Weights of a small GPT-style language model, trained from scratch on English Wikipedia.
Architecture: RMSNorm before each block, rotary positions, biases, untied embeddings.
MLP neurons of a small language model. Each row is named by its layer, matrix (down: output weights) and neuron, and shows model dimensions 48-143. Each number is 128 + 32 x the weight over its row's rms, rounded and kept within 0 to 255. Numbers have three digits each. A neuron's up and down rows have the sign that makes its largest values positive.
A block is one neuron, or neurons of one layer that tend to fire together. After each block is what it responds to, as a language model described it from the Wikipedia text at the highest values.

L5.down67:126135187124105194120069183111066092120122135174102135139086096126075135151145083142116155137163101104144104127127125091113105147091122132094121144104019082104159148149092131081193104109207149129125161137107159069158129155138135119102114150137155144075093114127120127168129062136118110132
Sports statistics table cells

L5.down171:106054104152142127123110196151145131110086182140145121135169085120181129112112101109113094112155094165165167161084156110119067107113155172148074134151113199175188056138076176094130163140101100111105129172102165110144126181145158158146127139131109119150133140131151152122124171121125147110
Noun expecting a designator

L3.down154:083062155088112094123091032151145135143156183200135096134117148157147129094169179132074154135106162148165126102132141125172157118120106144144119129141083102127158121151111159156134188144136114095128159117101152107117142092125142081143132149123150111207110144085150079144097144149066172159
L3.down335:162144118110120149087174179110150184147164122076173113130166148153124101156114069178121104143146115147101103101107138135099142118136140114142119139165130096126072114141093184101166095089080139067172137171175161071126155125174146184142187107186149174100110151123178178127125130153160144210
L3.down540:131109117094090084104095204135134099106175106128166091119139141176163087137125095076138138165153077121157138097120116108170166121108157163114093160177055115167113186119119124109098072172176132174156151154140082161148134110116142062110094173098112169127107167102097156146139100183143126072
L3.down669:100122093168077166154179188117125113099145116048104174130134092148148127140150162098089109106141154170101144144131119099108118143124112151080124126111083110195137154145135175077108150146049096180116116168164091163128130105128162128142142144148151125124111068125136112159123141160124107164
Wiki heading equals signs

L5.down690:141152159114127164144066255122159154183134164076101127090152172122144142104079134096103064140133107139077132105131067118098148100139151160138120067121168137101157086141125134129124081113100093165122110147110148115126141144095171130181174133119093093146085159145130167125182148132129140126
Wikipedia section-heading start

L4.down20:191159206138121127153119223139142156088111120145110142105125117197086146124111099129124094116135057113105050121096134093118128103081094132083101110126143136123123156074057108152147147103139113146112135083171162153130150121159142152121133069137140141144134179115106115119112133090152146122
L4.down53:183147140144124118130102093118121118172205101174122091159126168097111098104083098122137145138170116133076185109177109133162159172111106128129171102147053162138046100148136141166112066155143146121136105144078090105090151198084109103096164173111092095088168145154157117142088123097154159090
L4.down73:131067137129187149090077094128082149148133100086170168168165121118120168107111116177081114074124106154137155132156158187119135102157122193100140128135137147137164105122070092155140142117071101142093121201117136160114092149079171084070126144192146173112070140114109105115125078048167123195
L4.down83:147214106198102037155124113158167143086141144147137088186100059104106123101202077129183109129161165137050106187138145111197104121137092106180077117126093078121105147111162145099161149122158136143116123149069111137140161111104121150156091136179111126166159168092108133107115045134150113117
L4.down189:170126082134068216109119093176208150111147116123078104168161101146191095182158172106097084133183140125125216164142108155096037075137088148157131192125149147128148129142137145112109145104152122116114100163136139091163128108071177083113148143117117128112072088122122099151158123120136142095
L4.down281:143128160125169159111131031154117093110116143089100114114135109154199130118078032184103170097183155093210121048098162147129125148165115154148096124124085129174121073128124135133124175131133127107129155105163104124104112185179185097146070128125120108093156179111114178157139128136153141171
L4.down290:115147108128049185113111060171143104114090160157166092151138140114110152116113128119103106132075128103140102129158027209099121151141133110130174116148093107175117076137143170173091168133052162147112125108148102066092182099128094124154147171128124108124108100157143108121161103105064196145
L4.down302:150145114078149185141126213104060103126137160094154186083096097098123146202163103117105121117145138106184160167138117132142169122165086137115136119149149096121127063152163147106158122146098158079160121178119086093147110133122160155106086144119180164143143087165129192121148110098134137131
L4.down373:120111130139136130114123125096107111076149167198137180176146069140153157172139124111104112165176169131173132184142160175112147076160098144188154106116184168150140153172128089119095164146114144119162086117145161130096127163119084078100152094107113148184135129174104143143115088151048177164
L4.down411:088086120130184139141129089182141106064179082140130121128179164095168168155142083074117098161151150086132099070109096167097127141061095125090125128152188099140148065105149152104128127099125206145136155131151131121124118124115075083143120132110108116173100066139169125038096110178115026115
L4.down480:155159103118102165107187050143112133165145120165140096056113127131178087094106066231158154078128063124127093125150125102067115077128197157106160127121140196176170120159113107113127126138169136090146187117113127131131134126193148151060117148114165168071122126177167116147151109086126116136
L4.down504:119085115131160196118130148087137107126136121123076107111096104152163139082131221127097152148159175120120128019113144094118169104149090130144183110156124129105119110176116122153115165105141163117083131124161055196186126078081091128132080146149120137164133166120160194103151125119085166123
L4.down582:166140133083131101146141019035087162101115113103161124131182122169135144132133124205124146066137109117183105164145136089130101146139124130125095138114140100123121118162162161098070088166143139111155126110107142117086194099179153127157145151088193134071054119132106168162120148166094144109
L4.down640:131125182142088066153139137096137118076138147088150178119204168129156119132129136089187204117097133189166123108130125143137118043117176123084121112112162168167124101144188132172079099155059107112130145115087126123118143149116141174156101117137131089117095070102131092140104165104142138130
L4.down675:167162086121124097164098106178170098172120144150158096104133084108055105139103077105145120130124138149159127077156113125128140059186135090104198094153140129132124059147132150073112116166103157094109140153170213122102102167174087082126159076147111128143123101107104121120111176097120102115
L4.down755:166152099098134133108096103149102121108115141135130190108097127136114158153124125113128078071149073086185135093130068094110080092104111113118101152132122151149118131119176100147159133090181108118155101175114113181126184166106103094140120129202089188156112046163108109153147084116133125151
Table unit-conversion separators

L5.down51:167167128144099097187125163116132116092162157101095155141106112163104119119140095148083104128190153182109108161174110087127113140157163097115136139176145149104146104139096083148187146192109122114218158130150188097089159172200136161177147109126170154095144046130166118093086205082195156120
Abstract event nouns

L4.down52:150161105104113140112157165125140172164140153148132110120111144129127107139180162135161112077113085189170106174091085108151142104070162121123123179058134113069094131112083109133043167109105129117123141126110135121131139207121123146171168154126088133163119061141123190118121087168186098123
L4.down71:117081174135145142077116211123126086142169134117100093152152142113122096112121199144190108138101133177120119164095106127097139174172148151134144136116132045122121119113148150080110084121171119092204076188125084093156109112174140136125161173130169154146147160153115146122149147123126114129
L4.down123:150152150141163156074174158041125112108129076121153080151130131132174114154118134125180122117168106209141131176139089118134114170085174113137052091081104123138148141137075104093141088135168122157138130151144112134122086135089108147131106138197132083145066095137155152122119161067075153098
L4.down159:164152155123127164160128226101168153117125119058119138178147156127103125179157118182160098172099128129147114123116135111112144146199141209086184088105181158085096116106128183174093148109148138063066129088162140150122149097143146091071119136149110095151123157080177142070137190145084148171
L4.down232:121158123109115114167157051132116154116164154153128093172076074083073120110132061183123114103169137126081172080124125225138153139165112116113137152210107184110078105104150139145118094098100088112162129123127144108145151143138146108096168151101094141090115113142103099102108087175091128145
L4.down249:109122158136184169083139191153107142175117158116147149116086139152127244135158173113060153135104125128125099081106153131121100169130115190175116104108124170109133113129106140087155106117142128152105093150152118128127112195150160120160161118151163096157159161150153126087159133141130159149
L4.down315:144128137141141115096186212107186135173124099131104127106103099136093132165123122092173094205104132120113198107135116133137182127172130152179126123204103081153172117172149136116103109062169177118156188150108081189102081132158119139123136153158153112118087154098109104096046124147115147169
L4.down342:108058154173155130112111116167157148112108137116150080132108077112096145192165138193134147139072122116107096150120116104127140147149195059098172141108063123145171122177120163106099084060159099069141165121142110165058147127148098102087102148147127096100177084086127107100096124199147109152
L4.down394:125095103128118123086136177153091111133068166098153081095084088162162126171091134156146159120071107081061117199082095150125136147093133147127139148094111183142127120109212097145155151121078167147103167126098161165132089139103100114083134160161172090109150080081117106173070123123096175173
L4.down429:113151063122153156118148089132161149070154164053150110111125123138175170083162180140118162177154119114065147125113145162144135133176090136115151155130111134104170169158083158099150105110116103094156170167130156111152124116115119130102149155152159089066162122096126106152128088145149146151
L4.down466:126117134095165121147149152155141120120095139146170146157169148145109100193082215126135131159170107163162168178204145139150107102178106027122101069175150187154149115132114150124133080115114096121079155129113123116123164128122150122126169124124163136129139099183154090139132128112185115090
L4.down551:097133150130159107188170129177115105136148142153065099068058136103156142144120119143126120152170128125106116142087199099126109118129091092115125187205153160163108126092105183084099114135120095081119157116140108103143109121169126032114167137125073117123110173123118130107058178140176198069
L4.down627:159104143125096099142155156126114127084102176122111060140118126138093142141118015196065131119060094145107135160088085119141177179111134117146108110154122156184106167127099145139156159128146150193170166133137111110042132096175174066121130111089085107113156102127154145102154129104156115056
L4.down684:093128133149110142117161170090102113195054138141089149111153130139174106219148148172086064136137125106091102132116123106127140103180078109096148105162137115153128129099072147164053134155144154087163150087129142069146139152136158092100157151133126142113160184171128162151136163155092142132
L4.down739:153084097091093135104154168127210121107070120122151110112081135129076137134150142133145151123133091128154148184109088095136127107067126127136110162217114234140140151137142176083100088081158134115094111138132102121132106153179091109126118162134110158107133126149145112125086161154100127140
L4.down759:126126084107121091112130164137122091071092102176102158136188091134115183116109157097123167125111151152163112155124097153088152085142105126172148149178183155133130129110138097086078117140147081123124121122118167089130139137109117109128173147092102121154105069098121078129145190121096109083
Count and rank nouns

L3.down114:145130162207113082102120141123118142168114122172128174129111175107134082134171075127144103160121079075173193124080155129139138100101115132147159115194141067185167136094142148130198106137085185138141146134150148120139087109122131174126161101172161154139122115080120157116092173158162131116
L3.down345:167112149117114068120110075171147165111142171148077106084094096105138119146142153112140081179152106152118089151106152124167134097174150149123144105114094117164170163126128059158152201108120091076110174128159156122140142130200069158174156116095092082058142144163189184066114154167121156125
L3.down510:132198086139104110101136134171133149167119166105164135104167127106085086144161118159143166107172117069085085127137124095093085132125162095125152099146106137118111111180137178129136126195143114134126183148138191141148070140162188112139184116226126094161101162066135099162130129132081101138
L3.down667:128146156149075085136166158216128199123088183150152072119136139122197117116124114123170136186142106145144092161117187176139111143066120120134133105088120106156147184139111104154089160078118075102155138074136113115107111100141100116164077125150118076132172212143166118143149136145061187133
Word-final suffix pieces

L3.down51:154118126181156122161184163158159114124100106150092117091148209099101120114140132111170104089171112145108119112141140167095179188080159124114095094117163125124122150091094123114097069156150124067140092139135136133134184119118115126144094147148179142163140122110141157139138141148063063153
L3.down224:105153085122175103088133176147119141135142124107143117202063114112132129134141171041088128185146128075159155083108136159091149104071085127098093103147108152102104117140111151159154139140125135157175083135120140172138146092128167149098140159125121076125138087107112082155158119132087130127
L3.down301:112165148175130154195142122056147111088110138115145112165098075134112128089114121152091175148108151166146112103074142094110178137126133173143158152133111140053115157203153135131129091130126153137090200116132137089119123100107147153105072172120091129123160061139100124135130123124120123109
L3.down535:135141127130055133095087166161118118126160096147165126177205183105107138113163178108119162127159107139108147153205181094098119127133087166140119166086099117141139103124110099127119127081134141075047081114160138192064089189121120152140133089138095176137100078168115051174148115123146112093
Word-final completion pieces

L4.down96:106108118135143137148067174102134093129103170090125159160085174170101109156151147150139103145135121117116080120134125147090129087138196129140096132178129123154144188186116068129103123127149068106121111122129176149111166146161148126098135092144108119027149173205138084054098107191104121126
L4.down119:103129119138121087186087118100162113146153162121162094156072113148160112167173135160109119073077179152119147165118194158121123142111133093108107160088159145104174076103108132055105184096130097138166176117120111135055147133136195119137156119136068081155096067125124065110139144115130065143
L4.down211:142149085174098190075108147100143117118125116121108090148132084115093115115110109196104195176076066167141091104133158115060129185062106122131106137145136128131168111169149103180102090125182150124169147138105090142130180130114198083080096069092149152103107129091104114089129130151126125125
L4.down277:079103123108138175127107198137141174117133059094130109118129089095114126130183189048139151136081158129184140172139145144137127138112146122174130167115172127096142100189095132112119123110111149108144145164159181089101141145147184156135137176136116184103150149146110160069109223127148137144
L4.down361:095128136149096166070159206142134183074085124148180140080167128118108170128155170095074093123092101155130135162065166133109114122092117159191085099125144120127095160124088109121112125147173096121129145138224187110136047106151114160146109165108086079149153153087147114147148107137160125131
L4.down388:109143131130131103146152137166149110156091153165134148197097166155201131179127158195151099105176092082132060137139186114098042159050094124134140117115130113128166070115166124123145124107153083047174133092121145148147135156170128096144149109144161142105104106192169173193119090089099130120
L4.down396:173102111184107092099147186132052147130139144098169099212161160128173098174096130077137113101131113084132203102136154089107165130148097131179172115143144150120071102134163123123101181161092155113111094112149166125165166092094056157160082094149113149094087076099145155103178148119148188144
L4.down470:160158094144120161149102118112155133164137146104093143099131062137087077151064167109144141166132149114172140121102116075139092151145066147127118149168110131118082028138102143078126136185153075107094194101129094190156137142112199164189078157108162134116105154125147182104092124164090186092
L4.down526:177174160123156129110203212092176121177088149103145151103138124128122116151147122097111134149097207168134104166121143096165186097160126126165076091157115134112105128117146099172148112111162115081128139138163122146104119126084136199112098103092152033138140117153145071145124105191140110116
L4.down531:117103181145158156127139127157122111152148101144162082106104104123102123105148176123167126209181105179110130112177082144098144110102084196096133147166118176193122147146100121145135172099129124157129069095177126140108139119140126127096070133119191101085201176092162139150094131255120099118
L4.down558:116116190152126160135155116145126132095104094152156136186136207101183095134086086132146104114159112101105158149114081115139093098104112069152135125164133131071142137125134089133200144203131173128111135089108173122122070134113156166095109105223173114147153126123151123109180136135160127145
L4.down560:162144133130076128134151143135145147152101089147152115100147128110147151112140186155143156078130154093105125142134134146127143104100187132131215084121134119139200073144111121170158116115125166187163109099138016180142154147108105137092081106158116113128085116115188138076123096116185144124
L4.down600:121165174135100070085128248104096073108163137081152126158114150181113087143131133099123102093192134144152132100148212107151122145096044104124139143107101136117168151127129109130084123158117112192153158084082088111124182175105162146102124108174200171146137115106135062160194097110142127114
L4.down665:105134111120166091120090238075094144132133139167091183124141110112138130096146072134138177107100099131117098114113058126110153083132165105147130098117159129120142136096100160099157165110118120102108147158140147130141100110145135096154097108080163195128209129124115185104094166108119097074
L4.down683:137097146131108170144106222116126141113130146138075156106099137137186085120166113108101101108157148128162103109100109203084103153134103098149106119122141176179096087182142096154163105108131047143075170085192184167117117136085155142173101194145084128088134028096161115145194114117138159167
L4.down722:175178132084120179089094135139094122151128110087134142124136194157095150144120123114091160151178121079096148100075126151072122074178118133131093139170173148177130114097092155124136157119123169105174151120119152090138130113136173136117173141140175140143126101084170109113112143212163179147
Word-completing suffixes

L5.down589:147144181146124105129078176131138168098149091172146146150087160080178079112142133149129138082193095127091133106139106105102178125133137113146116111103115093126136127128165105183128182146148114103159134151123174204128150133139143152111143143059162074129144033134123090130102097101194184111
Adverb -ly suffix

L5.down124:163181135143119170125136140098108127130145080127125135155151111126099102069160119159206102025100126116139138081079143136192117084111113181090154159078109116163176134106098125126163135114115148137086118117109107081158123080130106127135118172161071115160173165142065135142150153130078133101
Number-table separators

L3.down140:174090141087101125083114033146102139128088157143145042176113126167181141079116104107142193171115160144135166141131113110203086120138153169095150125091145130142181189128134127156043163111096146155083138124090093073089121116136111098094101140141132165148116161145181141114088164147152095120
L3.down190:159078160105156160190116000151133124167122139130147125149108132083136146162123118127127114095138150159151130117130143140127134139176123115123135097148128108151173130127121090107171169165068115146135152156203135093146096147073099127144139091062131182087176157126140156130093133121062164146
L3.down475:135155080158170139155181130135092099143155140103116168154102139131149110117114064109167142093123135130151113152147153121096149089142047146069084119150151080165084135049114119129126108133105118075131092114140081102097165129164101114171138171158104200076079132136150104130048156197118129149
L3.down660:062097181114092178167076066134208148128091181122156069132115123087111062177120138137095179198092117144113132142122183084125134171175102087116130162187089078124099139106083120139099095219102124091111182128138150096156177127158140090094125119141148085155154132109140147154110138092124122144
Opening parenthesis, title markers

L3.down146:106162130101148145107110130152141141141116140063091137128185122121149135162176098120104087159136135126096096156129082168120127149133105101020167092113125151145100085101112140166202128185087174150111105107111158115157128147151137140162095111150169084121174141132149105137143132078087112155
L3.down222:137184132137137159063149157108094133093138139080084143136162053108063152133156062155103100168130096179118109143093149138111191144114081124133187140132128095112081089202133101147177108100088131151116151104157143156104070107109160091117107119142084087128128130119175112126143125121135129130
L3.down412:146112055124125155105106107143117150115117156124083113113088142201115136118196127116136128118133069101144091100107079143147164093126103188147177117134107122131121167128116079124110127088112148180047134143132104168109119157113137036139128082169103096082106157112111130169094108089169137083
L3.down698:157075144132116162149122143131122186139114158110167102158074176140101167141101114108135095111111138137177113158154164183141101109101090077135162156137123137119132116118117110095094145163110124154164169036082176118119149218144063121151149076173146148134137152119073163136110142138071115141
Decimal digits and word endings

L4.down16:134093102164104156095111103147146177063138156159142198104101125173172142131126136142129105133169089151107120131151141135143142106090091135132115172112156152187133141141118139059116143121131183091150157115107153177111084123117066150116140096153113107094174119139160132160095131178060150094
L4.down81:116141082179138134021152106083126164170120127143101125126097140182092142100166094130099136131225092188155164086097133159134067155103137131135124047143105181108083130122142157178083107134090114099134102149168131139105130115103129086111120144151113181097144156112133136161096173155130142117
L4.down124:113131176161127095133102123104140160092132131138155177090103097119197095066105123138106096130146154139154211124042136114187125138108115126120089125123145179121118168096135115094188075089171116136140141129092116132147077146162134176102145168094136153141120103089175125141126143129164154115
L4.down135:112161056113168137122123060154087112123108141151147153165080151143138120179092051140134156150149180111118143181101182137140127179199155124133154131145156131116087123152160149182131108092139160192134160163097076120124141182126123200159105152118079086129188090107125052141096132136135141099
L4.down160:062175136133123169102137096163128139163134090130100127108055162142145093109109133126122164177107189100163204122124139069110104098184127065126138133081130120112109095133056151123062114098117186118154066149131116144159123106101151147126087198106131090096175062122128143175119180180113117114
L4.down171:152146082159132205113102064116072124126089117123120135230090140133103098165118158170158075073162062129122115085099178167164099096129170147108101191135132090094084156130129105156079111129142115163160125126135156120119092127116131096105161126132166074165059048159140095141107169131094126129
L4.down252:110140128165153117142115056045075091067143147135086129178134156135199101120126136116132193118098110095093134155150111093147148086149136116106106123154128122172121078083126113075151131087167162132103195135169129118107111150103109138187107065162099089105045136164154168129172188168148166169
L4.down278:113088159103121157141155090108171105134094080083107190086111070143149155102126178170108109127102099127131128121129144147151098089188147170102204161153121121118051104150148114162113047116144123141150105125127097101143153123157122157136100136146153135153111079103109108153111091188176093126
L4.down280:132144122146132165122113194148077144114144115117179121160179134132186121113147166123119172109146162115070158169086166100131174126119128143065124165091098110147131169159132102111175179146105136120160221126140196171114115113112163183140164140097145167142061074102083100128113158113105083116
L4.down307:131196089096110122169086143162099126137162090160154148154143114127161100112116151101108094104072170182089086165128137129090151167142198136091122106095115128150119132089072176143110076121128156136138138149100105089158151108121125078156134152108131089149101067147155134141108082116032078126
L4.down316:121157130173113141163174183130065132139074121108093088142134140104124089069099148140132132201173123119146166117129136139109184153074085133042153152126112107139159117146167089103196154144064056177134133146101216192160156150174161184150094080140160169109150126148101118091146161175117094192
L4.down543:157143080120184189160147117120137163100187071127086123139170122160058142111140077133094128125168135126120121163195087142167140170125107116157138106083129072134111122134196151164155144145148144086192133110117128166139139144166134147078133132130089087129130139111152071162148124139066151082
L4.down572:138159118187174151104051080117123123091130089151132102116168133095086117099126112153110139130136091140122171128133146121180128178125153113099185115171125143088187094206153144092173121146149117119132131074080133095168180102166186129125127106093138097148148123146136159108173133082105095130
L4.down678:173189160053120080159149121080116153169124123130100129099122138139126127123133127087092085137114165165125078057127097131105142083104139135089145082135109120098168109163137143122111114123149135121072156181074169203147094107189170106154056193081107139109154152145134145059141154116112193159
L4.down688:130121088186213185133119079112099103068128074075063166185149127137120142156131129105154162112163051097098141113092119127190153120141136139129115098151137139182087139164129065138141080086115189149186163109151106104146107174102122163143093091163169087098093139102124106151097158114159093114
L4.down696:175115115141146104082108135092126164172134170119173146144168141101167183085190119122124125107119064089155153131104100093179081156158073148127173146150137116119134144151124080154069149131165120174140149178130159175178118099094188131061113177163139120104090133134087135098124090154174107163
Digits after signs

L4.down45:084143051144107110098212192095135156204160125118151110185088175108124159149119141121170122165087148172154090137069187130173148128181186122166124089143093099156130166151095105115088141122160148066162156129119143124108155118096132095156111137075114116138126092075099114135140124131096132124
L4.down47:108052190109148187053109166133169092176106063183147110109107143131107076071113072131099138144117075104102132097121129094110168057130174149145141209161171128154138133068140183097101134121096086107116143092098123183115079149112116091108095140088140120158154108155101176105118151106113120143
L4.down95:132096109142099108078125255145185120147101156088167164121165126129122185146146071109119133100157152154147120111144145160143133134074137132130134119132126113164129097126115159144174108153184100190178056088148095136120096128077093127171094158134107116165160110086151107131087124161213096150
L4.down133:121133153163102205132138134113137131119072157093127119167143145112138179129109116092132148110155138109108125164105158160105124114126154134140138171129051145117119106116151138140133128168102115125145111137080040131101109147156193160150158183156129145102198140175098098123157173064143073153
L4.down140:135119120155151107110175255073109126126186147141116116180102088089119122146121126069158189110123137133110127090089122135110117109102176159116160077145158128098105111103116160153168158102137167125111208129111089153186139158111082102143111083163104172132135118095123148092156109145150124195
L4.down148:176174159114146167190114194138158122152094166113114139141128155170150145150093133139181112102109090144116110104213142178101131093113059113138155110106072136132148184083182157122193175097102079199146188108166066170115123118119050117094178124142144149159165166145157146140117157143086128078
L4.down207:124126105145133148130125255144164125105116122084151106121180127160158114166072177079135112101123102129072148145146134179141127161119127151065134130115090147174141158173154120108174120108129162166165108154099122135182172128072100099161075080136098109151108166083102102147139124153163114116
L4.down227:130133122155076098139120113125125116111172087174132056075096141128105114148125170098065076113121103192175102132162174111086150172134126111094148097117141159136136087122122165091184164116170117107108183115110067139102128089107143174128132176081112138085172122094129102108125116067094141198
L4.down241:048144114139186140178097106109109118106157127116143128130134127165074101139076176154087186155135155142153116136145139174127093147068107137139148139135144126082154064122117117089097094111172142158150130143119106114139133107167127102157099148156101169074054144133085119150220081063080128131
L4.down376:121101041084151137142072155126142133125185185141176125171124186158154195130120152157156128128117114174126161032100107132115084081133161127106155146168099130080158136166168147148124139078120128091115140136075098121097122048125196136139076120106087158167182137093128149118126103096120094162
L4.down391:116031144087181169153137187116150066143126140094093091130127115103149136119126152104133051094122169066097193130132093071208137149098082170134128136133079109120135121074110127129076099119120111091176164141135129097068145176108153130164168101142039136086124110155107116102143098180105138145
L4.down468:124074109094062174110142255106102073060142153131117152134130151123133168176083116073098169117143159175111158159118147100127148159096128146108141162105118144113141167206132116157125065110076094141145140110129126115076120098090136089135182143129117162128160094113105101107161151182114159154
L4.down550:130116126113094133136137255114121146118101122077124109139160097123182079105067147106160163152129106088096127083114130126121171163122109139071115120155095168133183118139098172150160153105120167174125128147138112163079098102122132114134119147137117130160148102079122125151101128090178133127
L4.down569:182114101091051133130120155139113129103105071113149121219133151197126129118127111126098126121141154088132125155135124151159140095163093123079138112155190110120111137053114150168114137129171165113131195101110099184140105111137126109140133193100182145158114130133164105176147078190142092192
L4.down682:095106142070162119155086192130109148123161122121174159121071131125127160111134158086123124162166110172219126113117113151126152124092123129127124121135122059112200113073134175163073143154151146147122143149116092098200177143110154175145137154090163143115144217148120079088133108131122144196
L4.down753:152128155154136108164156202143125154126123117160179170132093143084127161149102135178107144127112159129131163144110095187113157106106154154145150175116187147153200162144126140117105123123131147111113117118093089082082148109115109176150126123143170100079145098168134111161069106098157111122
Section break start

L4.down8:157166125127148145187147125114126117167133124134094108201111136136147127159183095136120168132129140121142131145128169187155103094112099135134097096199134151142114133117118178166124145139099100106139185098139111121153131150154111120152157106159073135140120088094170145133127126037102095084
L4.down23:117134127140149187116131000180110115118086139128096147141175084156105122140111106133161114133096093105106109106129082149156182104107122108112133110103104128153100174075116127090113143154176097128122088109143196120130099122161099151190078141100132113169083119141125108157157165139119074095
L4.down41:103128148168179126152181097136065147160110158184146162159113087167234108162157122121127180183116092170116125106106150105119078168101172115108116146103114120169153091139154168105118100144140151178103078090092086135129107090135063144142098136118142158148100118131141122074147156083096111083
L4.down60:120192156142136110104119183141136115141140156104134159097126111146166136124135074132090135112159155140117177130149180084112080198123181123140106123122174143137117098165140115090133121145074127110138135167091066138117093149133061054137158131122125152076139076135197141169100106072120134137
L4.down61:157197101167124125103115089098167084175131192096167121125156121118136116130151152125125119181117150108158157154146170110111167158107064086120121155174087099069152154129074146130138149228133161088118159084112140122070178182098150166146179118150105139163099122148110130141100160170155149121
L4.down129:151173122142172183126097242163129146159049102087137085148119136175162167117173133134178175130144133099109172124133171086129159172151129113102121136165102073117097163153122111184144125106156165107176110138111155125150145137146124130181087070119051129104080083116113061172123113143105102125
L4.down246:184149141132141088127092227169114088130087126119100121126127115179085114134169123101150171038110085145133157126145137071173083146098151106121128131145079114106143135148109098114164154113180137088141096117129162099121199171103114107148142100092112130112163121094174087127149170120105141178
L4.down264:072109129176110173117088165165122182093147079174111136128124162148108103086146132162122198063111146147173179127118146086117159088145154131111116089159143052104130095150126114087098146095119113119170094111099140094087093112159156126153093125142129119185132075144119100166106193123139090136
L4.down320:131114130156155070136136164155143137169171162126143150127088148118204136126147088107130184117171179111145147120185121058141147093120088168110132145050135104137094105101144124162151121125111145138103092135123101119123147117122151124128104131145193117129113164140171070172150193139138128132
L4.down333:122123132123123143104125196099157087122110100076103140086150064157153110155167164132151132123129136071118152191115118182054154109142139116107094142113175155199076135120101126125125157138183067092159028189092139160148153171078142108159096170087071084161100102096127114149140124088109128181
L4.down402:192116192152121171090124046105157151101102138167114120137142161144150161142084134122154136083151144146080153122126120064178141074086090100155060138163154144089074150063162168101120127152159136108081150111103173167033078143151125092093121080152110095148127131091145147193133123159046123095
L4.down496:159157158140072126143166181120132152099113145065130094163126106119123033105118100170153086165159097143145183104160151058109105117131110172128130138102101163152144181095118134177160153109140087092141110123151165155112169091107110144045127058136170125128129138132160099118157115153165125172
L4.down575:187123138151145098075161149188174117108165189143081090106143137095140135125189136151140144200178127099117104141111126128122122142030090107095140119137171141165171108113197112090119084175146119161128150147119078074135088103142146147119189127099160055116121103100094100116077162160131100073
L4.down590:132167191124139079127103202120124162098142172123135082048141088122164136117041124098164175077135124170141182111126118187062131154088127118127141158146121092099177109086100112094143142192071117136120146086082158132138117171103159077147135136137091188126114146163137123113151140092087174124
L4.down623:123125126129104130160174080109138123152106115088159107098094119152126097132136176117150101187066106132116090139163117186084132049118113165061136082125149133089149125106123075154127185144140122065164156108128136176129130142152184188103142131162074152116121110105125197110156177090147126181
L4.down711:143140127179110128152156104200122146128168148141078075158154101138156099203154100123189141132094111162190164144173129087147159154146053140128105071154124148103158179128155139122109172180205137122130109097145080134128192138154103153132124094132149085123106080139164066132130182076133134096
Word-final suffix pieces